Part of a small language model's weights.
Architecture: RMSNorm before each block, rotary positions, no biases in attention or MLP, untied embeddings.
MLP neurons of a small language model. Each row is named by its layer, matrix (gate and up: input weights) and neuron, and shows model dimensions 0-127. Each number is 500 + 25 x the weight over its row's rms, rounded and kept within 0 to 999. Numbers have three digits each. A neuron's up and down rows have the sign that makes its largest values positive.
Before each neuron's rows, "fires in" lists the words (lower case) most often at its 100 highest values on Wikipedia text that the model never trained on. A number after a token or word is its count.

fires in: "all" 26, "mississauga" 12, "among" 8, "alliance" 6, "believe" 5
L8.gate505:471476484495549470560525450478509494513524500466488507477509512529494504505477486510488461485499521536543511461484513506495521505484541494508447508522493483456522564495486519469477474509501532498530516470488497512493483459513497479468524518482529502510453525555547486531497477487533494522443483476498501517505461472503504495531533486478501507537527518479502528499499511495455532452508
L8.up505:516465532495482476503519515479493486523521485505484555525500521464489503466472463499491497495468514523512518451514557530505499482450497494499521482494442482506482494534461497522527504532529524507503557475469517503488495495508494483507498508444511544498483500511532488533511448475513549506463481475516512553534496479468508520472494546554524480521499483505499469525480516521498494471557

fires in: "it" 39, "he" 32, "they" 16, "she" 8, "these" 5
L4.gate230:533488516466526511519489480463525513488510480498502499557478505472527486498480491474531495447489500537443516539526480482546513526481488541467520517465497477481490482475502540472469474505471495493497522479454544488481483517568511522503524491482467516513529483513517512472458459459502556510490467502487475486485461501501489516519529537500487471503527462518525512488457470531502473481531
L4.up230:467502496525469479506479551500484480484515498561505506531481501477555535497498510504535493505495471516521499532541475479495516483492473432533518501488458498487520472520535448528481497520433481506514496497468480527511575487485515502460501505472495477531513522495521493497497498492503519526519509468485480504518485467528554474482472480524515492487518522486473500507542538533491510520462

fires in: "united" 54
L11.gate337:501532505501485492506493517497538481426500469492499538451523481503496456460461511469504483465458494455500483512493515528474522505468538565461463434499510489532510535482490562475516477455528502473490516529538493532541540509507473533475499490495475444478517457488521461476484528519531501476505488492476446493516499503459487556526504510469518482511466515514514513474468520464504499505457
L11.up337:522501514492521419516555490463545510506473476497511517516500470502510467508490483524471475462507532475508516543505475490474482486480493553467485538497488467518522495505495494454529492512497535456510518516519487528502506505519510559465530525515494484507500502476468511523514488486517473467517485504531542457482479508500489557486535537496493487476466475507474488496522502520543526535493

fires in: "as" 23, "more" 19, "that" 16, "less" 6, "become" 6
L3.gate281:451495505493532478488494507500487544494527501535491520532489502479504487529523513508530550513490520504485487533458524507469531502512488486491491505511501473528465515473480491484499520477524500519492523480480460509441490519531450471488468497516537519509514486473491497559501513434530473451487486488511435500532484507496516486475483539531479490491499474524519468485478505496507554570502
L3.up281:502510485487490526514554472526507488510482460534512507516488526524470523482497508496532481539532479544487480554494513465512506489525521505561452480503533453481522519484475469523515488509477496469504508508537489519508526537554506536496478498479541561466499481483543475484478472516496470514443490498509518546496467511524497493503531516526509472507453533505520525508508478520515478470484

fires in: "but" 40, "and" 22, "so" 16, "same" 6
L10.gate498:520514497491521503481491536524562506517459461522501489515485544454496518477492543482509491507531493512505529529471496466525516496450479481502514474507491462526554509543478441511509507460492472534491513495534530496466512486528489491516443494495491495448548532505489498504510486503480519531500525511520507522499564518496540527478463542472478519534525460498471493503486501501515490510526
L10.up498:466502501506497525499549517498494513509506451537514500544525522506505483499438503512506508525506523461494533519493493495527546508492512492480467506510522516429527528528490506516503462453473564551524501473531487529483500518508491472467483505488471519507512518523494518503511459530465509528528474537498497489515480566544501512515505511460513524480512502524528469519509529451524508494555

fires in: "was" 39, "went" 10, "had" 9, "1894" 4
L4.gate432:498491527465470486477502453507502520446536480501476502513516508512467476518529486524504547579466531498517494530503509525520503493530477519501447489547507490465480501501509560512508552531529511504452492461518518490483504461502512531506476493500522555499473469480514476509457511486536554486504458467481513461516548526528514481501539481532472493471505479519498524538482512482492455521493
L4.up432:492520456511503529483481523521529490556511517489490514475525433541520509521474464526490518472499484509463537488527498539448486488496495499523471469534475503497484510496534497480485496520552489453507488507489461466476526464519520533479477504460481571515455473510459511461518465513483482475509472525489472494478501505490524525524476470511516524497494505515505521499523520474505495518520

fires in: "all" 51, "some" 16, "alliance" 5, "allen" 4
L12.gate230:495448484523506462469534496486509503519501503496470476478507493513487514483494515497514533450504503494500486511524451527507425488485485527517494453548496487498497522538511495508496504494501523498489546516488518541487533489522531505500460513482514520523496519504484514471506507476503487506471510529494526475508509473552566479504582475536533440525490480488486493528464525504517546489449
L12.up230:490481485456507470493497522516474496525520516470518485498474497480452464510571509537460472493502515523496508530486518509532466468483460481511484519512505473498463552466501487508528525519496506533505520475509503558500502529495486535529494502512491489477482480506503526528518403526536505530440462488504473482459467504495467531503500487493500486538490455502501539465496492526521485507512

fires in: "they" 49, "he" 32, "she" 4
L6.gate9:472532512510479444500524500493484452437484484496460472521485522469501512548510497551524536474491482518481516511484526498502499477508542491501544495480516457486484533477520508474458502461457471463521503452474525510556512471508497499489519499484499500483520480510459523477469483446484546475483544510496518507496520484554505502499478512481500491494500504514495502528488536481478477528549
L6.up9:515483510467553517473432549498510529462500472512526490491501475498482529509515507496498527483525503473517491525496513500498509534514518429450505491508484491529489471506546451460457508514478504501472516527505507485529499504536494485495519503493473511472509517487506512526488494518499513474552514539527487540482467478518501521475497471475507474455474480507511480528514537512484507524503

fires in: "that" 91, "which" 6
L7.gate99:485521523500435518547501484494515482509522481495472548516519513540515500489503520517485504453509540504499474519490496444438519488550451491538491552501471490527462505516540501504523476476491498512496465503500485519483483480492499509485463554446511480467515518502487474505469509488485507441483450478473495467513511532499519492516508502502496484503476480486486510569481458486500519495455
L7.up99:501541518507493502446456535484501461522519518527473566495517518498478487555522493529548511482450526530482461524514501525509482505518526479468491504496504482486477518511515471479451521451508517476501500508500528446483546501465466442519476449511548542481476494541480508459497486467470531527497465514544483500487514462482487522473502484457500465506540490486547520517512485491449499459475

fires in: "during" 30, "of" 24, "to" 8, "an" 7, "for" 6, "following" 4
L6.gate420:483496445455480503444525486494481495478486510512508520515486512504541493485491467524454480453505420478551477491487511534486473446480513494500489525514509476497476474509499460485506480508511494473495482514536484497421504472507507486512542529512502501500472523508499497493545526556532526482536519485521500527472540451518471489512505538466505495510519459525476479501459513478489516486491
L6.up420:467487513476507509485511504517497529472459469515497524509464504510496552496470468555436542494519502469440496479502502515527455488494471524446550486497497486456509462500527474493467524463461501472491471498502537516445510483469489522501507520558477510511481506551521499513456502508549524482527482474533559517515486511500462527463502512522522504523449511493551541514468474519517515510493

fires in: "to" 31, "which" 30, "and" 6, "defeating" 4
L4.gate64:509531480548490479459536494511506519525569472507510468471495540532516486541497528494493484509502535515474500525509530564476518449458513477545450537488478522509513520522468496529473510454516511500486481521526498458511521484523521505521507510487470494527521524476522542479513473488459518488514499526492494472486475516497509487526509475478516537500534524522532467472537510484502544500509
L4.up64:524525487538494550448521432463516507488516515514442491500472463527502498506485495470501506475489469514541533512491503496535510474483502471545474505500533481542521505564488509517492456501498523507503507480508499491484477488520508501498467517528452502547490535431517477479556485532529531522484515457514476516454527507505516504500436481468454493507524474533503509463479488458522495507490

fires in: "following" 15, "during" 15, "of" 11, "by" 9, "before" 7, "until" 7
L7.gate416:493515455498526545457496492573540486485509540562474479516526516489503513469463527506497508486498496527514525527518489506512515485511501509533496542521514492485517473537493502490495493471510516484505511461500491535494543534537517517510476505563505495533514487503532513528492484477486543524476514466490490544494520474486464486478469466527482496489516562509508497505479505498543511462458
L7.up416:534450514508472477499430489495506479527524518510455510513515534543492493486484484514505539513511486465522494519518473495521467510447483516476490481503506533470505519523478474519488508467487518520543543493510559512498527509479531497524519516478523568508490496496488518543523494507477572508484502495514472508508504512462489463491509502515497486509462503454474474447522548489506519518519

fires in: "who" 33, "how" 9, "which" 5, "that" 5
L7.gate36:462539467485532506497460461513482467496491481477514522495529541497483493520519553508469520509484489540528515496514518470508475453477511526495464479559480460513472519484525540482513505493462474485505527491511519513490472547528449477523449538471461476532519497510467477498507500452521526484461481483473481495505517519499497460528527487499504510508499453508486547525492532463505520531486
L7.up36:563528478482472509492456491480515450473490468522483492513514498559511532494533511488488523478501509517501481489453509525516468454495533510486527515561496527483497521439497504537496518505489495490517503501504511512496489502529493579546519532466515525490509508533508508562503477542548482526455478509464492518502530504500490537479527518538552485493521453528495498518522520476506484526530

fires in: "a" 22, "be" 11, "were" 8, "was" 7, "became" 6, "are" 6
L6.gate11:533466489484479528492551480483471532517501440526518518490527510516514527486463521486491506475539468473476510466453495511481542500514565495488506471541502514484489517460524506491473508521484489461536513476520523523509510479531515483524507494518498501489546496527497480501545504509503524485476472500446491503506512464539530493499487616530520501461504493497473467530460528541507514455462
L6.up11:519497492507492453552514508502503489511487537460526504505469488481512511541477499460520488474512506507483506493507515446497538472486478481516502455457489543486516542511503513455522536478521482506531530472522476529558494423514503506498484549495469517510464494503466490497523512510543544479504521512527467452467509498467510540480519460499486483524474491513509497483511475490486491504551

fires in: "to" 33, "madonna" 8, "jerry" 6, "rodríguez" 5
L3.gate78:522471482504506484514526498521566521492501546502505477523521491539505520509455496496540531504509513523488531561521490465490489495482499500569501503501512503489490526527489456540474527472514507516522486457499506523499494476471509509479522533537541509491475501488496473536539472516493578493494500500474485496503516535510543500559503500459508478485481458474508470483495545512478465562478
L3.up78:509482466520510509466506477536468483530519530440524491514526496499473500532455445473507511504480484517465468545508514506485527462502498506486511484510522478508501456500533456534490491509502472507514519473528473491527506462517497541515542489479531526502471510452501486458490477480523484485496512533477522556478500517521502516486491499525505477474512492568503521494530512501537502493521

fires in: "a" 89
L14.gate464:479463503474495529506527514491504470490440504538472504467497540506498522489477487483554532458497509478495511492513497513515516468506473572529515525514475480479489512518476513500499499496474505452523523477526523496498515489545539428499505542536443495490498492492519485486464441483578502492460490504528482512504491501526478487486486475485524511532504515517486497518487530508493516489523
L14.up464:488512488480482531549517483521523471455466472528516492476516533513502456489495448506490524474510521517491492535516528504478570460500466560513469507527563531526524486471529489519490488510500502459476554457477505519499477470512529456487499486502489512471505482476469500481499541537477500545479467423515480497494461488487513522511503506474545486529507506511523524505484513515497495508519

fires in: "by" 18, "because" 15, "about" 10, "following" 10, "after" 10, "to" 6
L7.gate496:476505506525545541482487534466531518512498501460527506483481499532471466512477497548511511463493533482508532489498476535495512520498490522516510467500500490518517491547505449521491508471475518502522519484532477519472510474515517512472489485493491503511513546488528468515521452491463557491471496467481508518527513496500449513503503502481513476530511494489505505456465475419500547508493
L7.up496:549478499469485486497547475494544478530480466467485472544494484508507559491488525491460512467458500503490484510472511459479528536493487490520472517507508513556488495545496445509509511482483499498513540498521505502506493481508502476508519512494547535515502482470529494506482490507528500478500430514499466465492516493464491496524489530516519567500488497488502454534466471503487535516497

fires in: "all" 25, "other" 22, "different" 11, "of" 7, "some" 7, "multiple" 6
L3.gate407:509487515495491488455473499481480488547493502547487484530495521520468499484530551511465451495513522495536498524479446503456502501482482531500467468502481510510543472491508533499536517492454476502479564510532490555491494530469472505458497491484494516516520476469514496497505463500500501512461479516499525468505525498495494477460543488506497478533509462500491513499483545532541482497440
L3.up407:499502462471483471522521491541535504516467483427493493509529503489503485529527509507505490468492429500477521529475480508520498484466504510546484468458467496500537476482495556544497531483495501513504527497510497575520504472468484537435484505490511500515543495488490513485495455470462558475458525481491495488472552532528480537493537501537448503540504469512523507503500502530489546499478

fires in: "of" 41, "by" 23, "to" 16, "for" 11
L6.gate320:499507471496501507536491493525514469520493513486508504512527475506518493517486477499510479454489503500508483533502448453483522489471554496500504470482505559496503506470467521502489566481450464493525478476503521505516493512535582506519492522548536480489487508465550482491515493501459510494482471484478511487505508488527558554514495451499510499455483523487492510507484503494441486489518
L6.up320:525472518475520473513515529519515493492473498482477501498498518524445466530498469491545516530531526454509521447503437471495490490496453481523511515526505486445525489463454515522500483493456513579511504477486482498481555494524545490510464488499532477494514522472497473531504466506514499502502494520500505503502460514539483504453519468474487474457514494513505472506470497481491516501505

fires in: "which" 29, "who" 23, "that" 17, "and" 12, "have" 6, "to" 5
L12.gate142:536533499519506521504517510492470510485523477502500519490519496472471466471481561494499481492455516495484537474493498505504555481498477509485486467490535526528517498508556498534539513472479486472480474505495511501521501529520525487516500559479486491512515543505499531519478472531474521512469459482525501509504522499501515470527509475504548524536468506547510544500464462461528499505533
L12.up142:471469450521527535521534491503463531500492497522497475508480524488521492483490519531507440466479504526522502456542498471516531468521507520505489505493505515512480503482549529531468534483484488461457496436469501529557491525467477454521472507467513551555500511484505493493514455477489526501469504572484469444488481457492469507489490544488517515541512484498516516510501494490523496440556

fires in: "this" 38, "a" 23, "axle" 5, "word" 5
L4.gate212:517520510500487517497496528503490458493486490526517522470506475485478490487529510522536512523509537495548519497509479535528540479492491534481575485501458500479557513519528457527448504521478514500485512513477533508475496480499492521518494533517442514515460511494496485501546510556491471561501513512528591500539485515463520509503496510486465474544531477548530533491544495533516492493528
L4.up212:480505486483520504504505504531494514458476481515541519484502530468488528503486500477507464469505537523545556503502454568486528460512463510510519476440480526494492530504512503494444508525468510496498510515496495473512493497544507527531518541549482502478487516503530514509516473484489496523517522538512513484550538539432463480518479468482483493504485475547529511494475492500531506495454

fires in: "it" 63, "which" 11, "there" 7, "who" 4, "whom" 4
L3.gate193:555522501449533496459460493490483539483470472519495519456436524536505453524522504537504442504473471490502463499445492527521475514458501489508478502498475489447480491521505487499478461500473526501514456495499508533489519481499481532502478484515486500514480524518501543473548552519484498500516487513554485504538532519476488522514492502478466470510477455521511494471517451513542520517495
L3.up193:485509487501508523459460487487495558480509494534480490514484498504477482484557512543455485534498480514512452502487509507507528512522466522490455496477524492492478529512471510472498453525497499513508497515476542507520507505473457526485471507503540532488499529507472461485508529503462533539496519474544477469494452535515474499498438499482510462477504466532536514452493526478498487531461

fires in: "a" 71, "an" 23
L4.gate164:472478477502464493519491528496529466494496451497523467554512507479557492526498483496509481534502519498497508484480535567505506509503495484512527454524517498486513482500505506484489474522488476470513502518501513481514518454518495447490528524523504496485505539493509501495495520515510506508559515457491519486497530500467486531510476510500456499524519453543532453511509508550502520499469
L4.up164:471527497492482492524518513491528560483462515513470500503481537487478466506546498531506508452481496532512465536494488539481478460504455560466487470490485509473505448517493507487532588505535493498529498488500516484515482501506504554501496513506505460490492492459513483524532480524462532518493553517481514505478519489479518465467511494475497491512533503501491488459548543463487514468486

fires in: "that" 65, "however" 7, "because" 5, "this" 4, "who" 4
L8.gate478:488530497504526505523514525491491514497448492509472468503478506523466495493498476504490514479472510484466545487511539462560537501449477478492495471528488490513474505476513433488490502454530518551506522509462460527503518484508517488486478495460488544488521506496506505531469513455526494529493483496477505534511492485486517485454486518477517478515478470478523502492482451419436477504546
L8.up478:546533453524527517497514460484545527514482486552482477481530512518415477519467481494484458478473496504498503482501496470518471519534478516472488548521470522491499504554496485491479485484484527498481514506477524474525501468491485473550448494504509531526486489492483494479508533480502484514510495440483549492477512482537503460494516535480494523497509493525520493506510531500498547496544

fires in: "after" 30, "before" 17, "when" 7, "jonathan" 4
L13.gate183:514525468509552516476538506479513491525453460512468531470505515531492526483459503545501497541476489516487532471460494500510466502478475452485503441413491495507471486511527455477492506530526488498499525519487545484498498499509521513510442480488526496509512508498491483514492494490509488519468527504486511530509515474510517519528532525478442538483512477536493512490451467486489515520479
L13.up183:532496485470559445526499539478483485519518487531474521494490506535488447505509528548492516520445483555492489536523472530505525515507510494494503473525476486511471506495515504452490510524485504510503498502502525509481497497533528482522488501492548543509474501489497499547520488454436491548469519469487486482475532528511516463513525492489511548492521481530492496543522510468508576525495

fires in: "until" 30, "of" 16, "since" 13, "after" 11, "to" 8, "before" 8
L13.gate148:498514457474473510508521521495519511488469498446495500495492534556454546439480502502472493508482519501520481499542450492521528492490524431502543477531476479519480507496534463524442529486474489487456493482491533476530504444503503490471504500516495454482527489517550535493513509505472507488494507522522498501510508526471493470517509485496511516487504505485448536467509507499570524512529
L13.up148:484462476493509534521493534468516516493503512517504526488496497506567523491531505514467481485495468486483489515533477497508484521471533535488517502449518492478523530504490519542491523465514487495503503500501454553503560519469530492478495523506506504520516535505491479482475468485494493533447527504469467452507521491506483507479501504482474488527504496504504515503519498451488500518469

fires in: "the" 32, "where" 15, "his" 9, "with" 7, "their" 5
L13.gate265:515514482514489507547525442432526461479445500500527535509523503485477503507508479550550499483538501512488557530518491513498537485499481513498496509504541479503482482499530525518467537511492495486478480503526487506488526501501513509499504476498493443492471506480491476504445480485534554469481494486527462510475546450482517538518498502528507500552503526498481531472491492521522465514524
L13.up265:508537489501486505524511496516511480527526493430482509518503486501549463504548554543484491535537520500501530542496506497499528486495488495507494500517483479500497507477515499501526549500538497516452470497487491499490471503486467466509493522461462472498517539522502466500480484528496526526481519494516515479539501470525483525501516554494491535542508458526501514519546497484489484510508

fires in: "s" 47, "his" 15, "no" 6, "own" 6, "their" 5
L8.gate179:499503507499528506487503499488498480461516505471475496537508505514507472518505497504487484531501500548448484568516521502546511493513543536498508517502511518527506508456513529523452524443499502477443469446518504486481461470480522502549460517482496495503513497514453506496518494490502495478473486556517471459516498411476479551494498512473473526478492481516535474501477517489518503507509
L8.up179:503530528449484536517513523497487459512475508481499514537486528522547485530528521498505485511514496466472515529503549519536495541558501472490498541472451505518500509500482494568480501496502493498488553518497464499494512484507543493541477469485504499467503478509480507443525493497507501504539451545486527523513534505499493466507510538520523548473503518556486457476479533464540471497473

fires in: "and" 88
L10.gate201:465517470541501523540496491503454488521486486518492490515491500495528547550534490457457503485502490516505508512495493529489504544496495518536525501518460533526478549501528537509506472482468460480518475515511520532449533475500518507483466459505494498496507526543463518490488515486500473501542537499486510507488487476506522517524508476481471493502508480515414509512532516566533493477510
L10.up201:511473466511447470505470472519517494507480546535506501509494526513446540513521481468535517479519539543546487512507477470474512481492512528473477495507526486494544525530540495491518529503514525535490488495522495542482505513478517499484529504486506486504529499505505476485514523470524498504522498539523477478479519495448471470465499498535533498526527527544494500447509512522462426531527

fires in: "which" 45, "that" 26, "it" 20, "what" 5
L8.gate169:508521504505469568469528476529568491486509512500510529500493516507502470510524535489467504476490494511546500509525529540481529517526537497479456488491505542470510555551524498500492498497482470487530494488498470511496541496497487498514470518481481543468529489542465513498484474529468513527492487493535487510506496461522546460528483484484452519483466485519510490461510518504522506463527
L8.up169:494474533514512445487490497507519495513463512471527465516494518501490517505499500486549542530520525480479514523492534491518467471481509512491516496491546470499483520515519533483486483492498517499536496468489536519519500482503499518527462495496507530521516510477473526507533519501464468507458489482478538473519518520488477510497469510448466488505461526508445483495437505508533519508499

fires in: "to" 54, "from" 10, "with" 7, "about" 7, "in" 6, "of" 5
L4.gate130:508539519470546507458515531444541531488499513483495482477522503511502516521508460497483482462485501488541428556461472541476519480505515487566507562499495461507515504544519535497497488462467470448497479515487531517509501498490503535569517492538477502512516478472492466483475537483520551453506464502499525489503495461521502502492513489496499509474509482548483511519464506509493496510512
L4.up130:513497497485531497442522523458530487497475498519457500502488512516543489510512471494519521487501470472493490500521513540520501504522554461534484510479522543486491481537503497524431559515496499511528502471541501479502459497523467485496479514487496509508508487513513542494494467530505496506460497524497478456529495482516468549462542493480427511486456458506463499513530530460502487520479

fires in: "to" 31, "from" 17, "of" 13, "with" 10, "into" 10, "at" 5
L13.gate456:483533493494477479478476458489511506527475485500464479497499538531526492532486508513508460488541479506500494481465445516485552471487511479529449512513518508484503469492493503517531497487554500512488518494505504526461524459519509488479494558517486477485511531475525487502489468494484505514442525494452501503544545457488502522505494474526493555506483467530525502470473506532508533520493
L13.up456:523478471512483552503486553540495506528480476509496494470485510502459494503488485507504508543461499507498450518512499496514487453475552500484525530511506477522507538471442499521521512498518502526526486453515482529462541494488502525526476502506517544507519549528492522429525480491540530472483508513503529494498516501557485550505505507475533455473492505501503432493450468493530490496498

fires in: "a" 74, "second" 4
L3.gate54:474484496526514495463460502500480509498491530536486489507474487515493527486490503485484484486532484519484521464454529549568513462477476474472537507514535516505478505528472560505457531558501536482508523480555492529488475531530499454505545520520493458493501517541539490464479486529501491516509537466542535518493514515517518521491471504478496454489510464507487497537494502501496486496483
L3.up54:554529472527519519469501486492519477499508530548536511486499512476517569498485488469471472526489587509545479509485491480490534482482529498515491530522490521519534527500483532486439517483515487462491509541526491478534528476535475500478509504508479466506510468530479460495484552498535504489460491487504502466514492504515528483516500473492468529474532555531484511450498518522500493490530

fires in: "which" 26, "there" 12, "as" 9, "what" 8, "chapter" 8, "asia" 7
L4.gate159:479506492482516510529542474461503532530501517525501538526486554508497513444540476512511514483490490465474516500521489514460477484497526487508519494529485495531498543523511544520494503535493523534519505463508457492532535499497448541509491496526526539511535532482490549511466483479475504488510497513520495493514502511504523528473521489472498486518484480505482490480500505541570539515520
L4.up159:465513502495540537511517518462551521471545495490488538515504533491490525439479529502473529477478525512510525487481486535474445505467507479508490534520493514503501501528523470507500486519516551520484490509519498457515491511487480472509504520506535512476481495511484511528517531525514494541496517524505506515503460501508490508519530490472471448502506509512529460468530489530508505541461

fires in: "a" 33, "it" 13, "that" 5
L11.gate1:482508486546514525515457526513499494511513481520522534521446476463484495515443478523513470513463552537474485534545483497530489510535511476485475522490475482499483523495501515496445501445491489495541523455498543481483506503488494501505484535501479537482516485495494484495527509513522529518491502474462494495469546515500455509501510497471493483484481494535484497475480520492485470499508
L11.up1:468510477484513528513522486532500511528483487485495527507483516513501502480480520535506522526507506508529476530557484517524507477491515494479500513453499512514531536495512514449438460445473469503480516483508523474508498518494494503502463540509500504494508534465458482509502562482532472537528529457519490515503565483491472487547472490460445512454518488504429482498512548512515484489528

fires in: "and" 31, "who" 15, "so" 11, "which" 8, "software" 7, "there" 7
L11.gate220:480500487462486483515483494482533497517486481496510518478502512506476496528554468506500512512444498445514505502470510468479554469457506556522501493485523459522493511518523513537510493485494486579507502505499479514493498525501474474513487499485534524473493528474509490489515437502523478528509512493485491491495513478553520574485451463485524468537514545541487514492478516484513493516505
L11.up220:518511518499563505502485458476491486526500464482465471475530543547531544511457490492508496511480469511481520506483502538458498483471559507544498528509519478501555508514480528495478479489530507510489485490523505497499464475532441520545519516485514485462493500495513492499494492508481531507477502500495511486486518542498471522480486491445496502500511496498491538512557483531540474519519

fires in: "of" 21, "from" 9, "to" 9, "on" 9, "in" 5, "madonna" 5
L7.gate403:532452486516454466457498524495520513498485507476502500537469496501473482491470470512527545465520481467512479534510516490505559467498525480505554464478518487551520509493483455461469490468464473478511489486484527520525518504482507514433525452477510492522477517483503489489473481492468538473491472525482504479494520536518518523495446490522462482520504510459505497504535461451500505542473
L7.up403:542479492483502513508489518490504476523519518496504526526486532490481462521485488457480476566493527511517482481487443469515457475524471521509537507531503515529476434507525460480517541509492459486524499564514524515469504510503510534491533524487497515481507482466531569504482488505486522552535515500486508489516495514498523536540491467501497538490488518522466447496496527514464538493509

fires in: "he" 68, "it" 18, "she" 5, "hearing" 4
L7.gate275:456485535498506509539507503471543510505499512486483431469518531496471462480505471456504509470476545545474507546511525460493485486455531504495492490515483500494495510477519544505443474506511458475503475481508514510519494487463479544536510496467474508491531488513479459502483531521488502478509508520495501564499474467495524519474493508486521513487442504492500514524453477507448453451535
L7.up275:508546508502528511517439499510515492510520502499500504500457504503473508487523491498490505465568504499541511509524518528508549494515516526529536510506503455498510473490523507510464454488461472517464504538473528504507494494522501477537468496475474508512487490512495511477479513534531494516502546467521513469493521527461536481542485517488474537501524493461478509489521546494492505506551

fires in: "all" 49, "alliance" 6, "allen" 5, "allan" 4
L4.gate419:484530495482507475537517506501455515489498486505460515467471469486464513502519464522465485475527529520504485470489523509515491477486504518500471522521507476502528476470525519500536525493509527462489513454498481513477505496521524487447451494477495495507536536506551516461485510509477456557484495463535497461511505492487478470539511496464529463501486468482463506545511512493496486478487
L4.up419:500460511491510497498497499523526506555498483527580473521498516504461467497525512494502515475491442529433492469505479522489495508496503531520464544545511515496470501461574504498483487524487518490488499532481452503500470519498533489492522503484502467464508540531498526488509477491519525504502495530548493507479522488526482511511507468509522551461478506472524524469542499478493533447510

fires in: "and" 73, "which" 12, "that" 10
L7.gate257:521491482490483515513495504477527468489476511498519487474500554466499490467498509498503527531491469494564533484522521553515509533514505508461488471499522482465479533503494513490484509477522501498505478522515505494494542545479485526520458506480516499512547532500518469486530485483496494514495462504499516465501551442498519409510544515470514473486511499493468505500475486502473494521520
L7.up257:531488503523498503489499465473497477462459504543502426504496540478520526497488517492529516529523534555480549481467488509519467498519459484537474490504478509516500488523503512516470503516496470508437474501518443472494476473493502517524482521501523494528536470495535487459441477498459512536481488523501537490467522494479456496534492473474476473522492479548468520481457481474502445491513

fires in: "and" 68
L3.gate373:518484491513485489505496481479467444508455474457521490516512490456527539475526497516519530517505484496511511491539485475524516511471481529522544514536487561490477497461488510483541554513483532538489440552513515459482469522536489500462467485519510470539549539493459476472510524498508540523527488510504502515496508555489517498498561516501468499482490499488464534539500509518523479492493
L3.up373:496463507487490542479502479494437481512478490508501478519489521485480508524498485525479497518514526514508491472454484514546506506487459454503511541504468500521461523526515530481495497535500454545478482509482472441471499536484490485480496492503497488523495521535500528485519493477544572531511480484525493519480472499522521541470520538544506512528536516490517503485502561536497491550527

fires in: "was" 23, "won" 16, "finished" 7, "made" 6, "had" 5
L4.gate331:513464442473491519509536475471504507490487451479462484521470501507492458531511467467496465497514505517501497484490466470481528453519481495501487517451510534472484512504480562531483493545468481468498481478466523490520476491471530492539510449501523547510506483481505472494467512486546545493484515468511498493508497514522480481467520519510466503494462564540469509524518538490533488506493
L4.up331:513493493544506462521503465548494480430548523496538489454496486494487508561532497518515488534491503483502500499523524516550481533472498509504496483501467484498518530503497484496472457492547523500501502476516489512517503495504501472511500499494457529529479473488502484498545556476476509513480540506537541495517519481520498477480521475502466549483484490513485522506493477473450484494488

fires in: "did" 21, "does" 11, "too" 8, "do" 5, "aids" 5
L6.gate85:507502528467489493519521512470515541512428495480480497502479485498522548547474515523531536476460501514474514481469436491539505449470522519516483488512504519450494516490483523459515485492530511541512475477502550551476493489540487495514494485521497510512441510490453500484537502516508488460514492519503557513469483475511525495484518507476494488499522488469500468493495520500483486499556
L6.up85:525470503470509524525488479494529520478484485538505515498519490482542510535488513521489475458529538494454460450508493513511527459497459554504482529487501489494458503494494444500486507541467481476519481478474470478496466535506463497507503485473484528492505487505508529491484484507478481490514442464514541542413518517466533488485524492484518488457507468458549474507471509454502513478482

fires in: "where" 46, "men" 6, "which" 6
L6.gate5:473480478548447515486498493479491489533503537510463524488521517517504485479511476429505524450517496497500521523502504482511467495479537540510470489496501497533467539452530480518478474481476474496476511509519526486521522519493529540499511522486479525536517529460510509516516489479485490474505488485442497503555550539497531525531524513510516501507462522536524543520484511452513489518468
L6.up5:519520509478539466516480507484476502521469497530506559505498473479535510545544515523500535520500519508521512476499507515494490494516495493521503518505533505483463514484490471535489482471507484451522535528484510486511471511474542527476487480492488486486542552511533477524496476463482500475520522461476496502497482509501463549529503517545479474462523478495492472501513566528522504523497

fires in: "a" 84
L11.gate493:514476509524468497501517481457460484463508515548430526488455465488493480457498518483514526484502535511472523508540520518517508459515486458480500491500516465474489483532491501510543512476488522508503466507494488520500477469529492496518481527497493484531496450517527519451482482520455508501520480498487520514512514518451536509491461503526509508522497549482501508468434552468491509490506
L11.up493:518501539517479547490499468457506456466509486513505466537496527449509500499518474488476526505495510470499542513500468471497493522521489516499500464473527510488502511485508548455474512519485519456555492517464548464491505512496520505549491524458516514537518490474487510449499534427511499495524494489540471508499490514491489463484492494487512498473511538474476475526517517503474516535519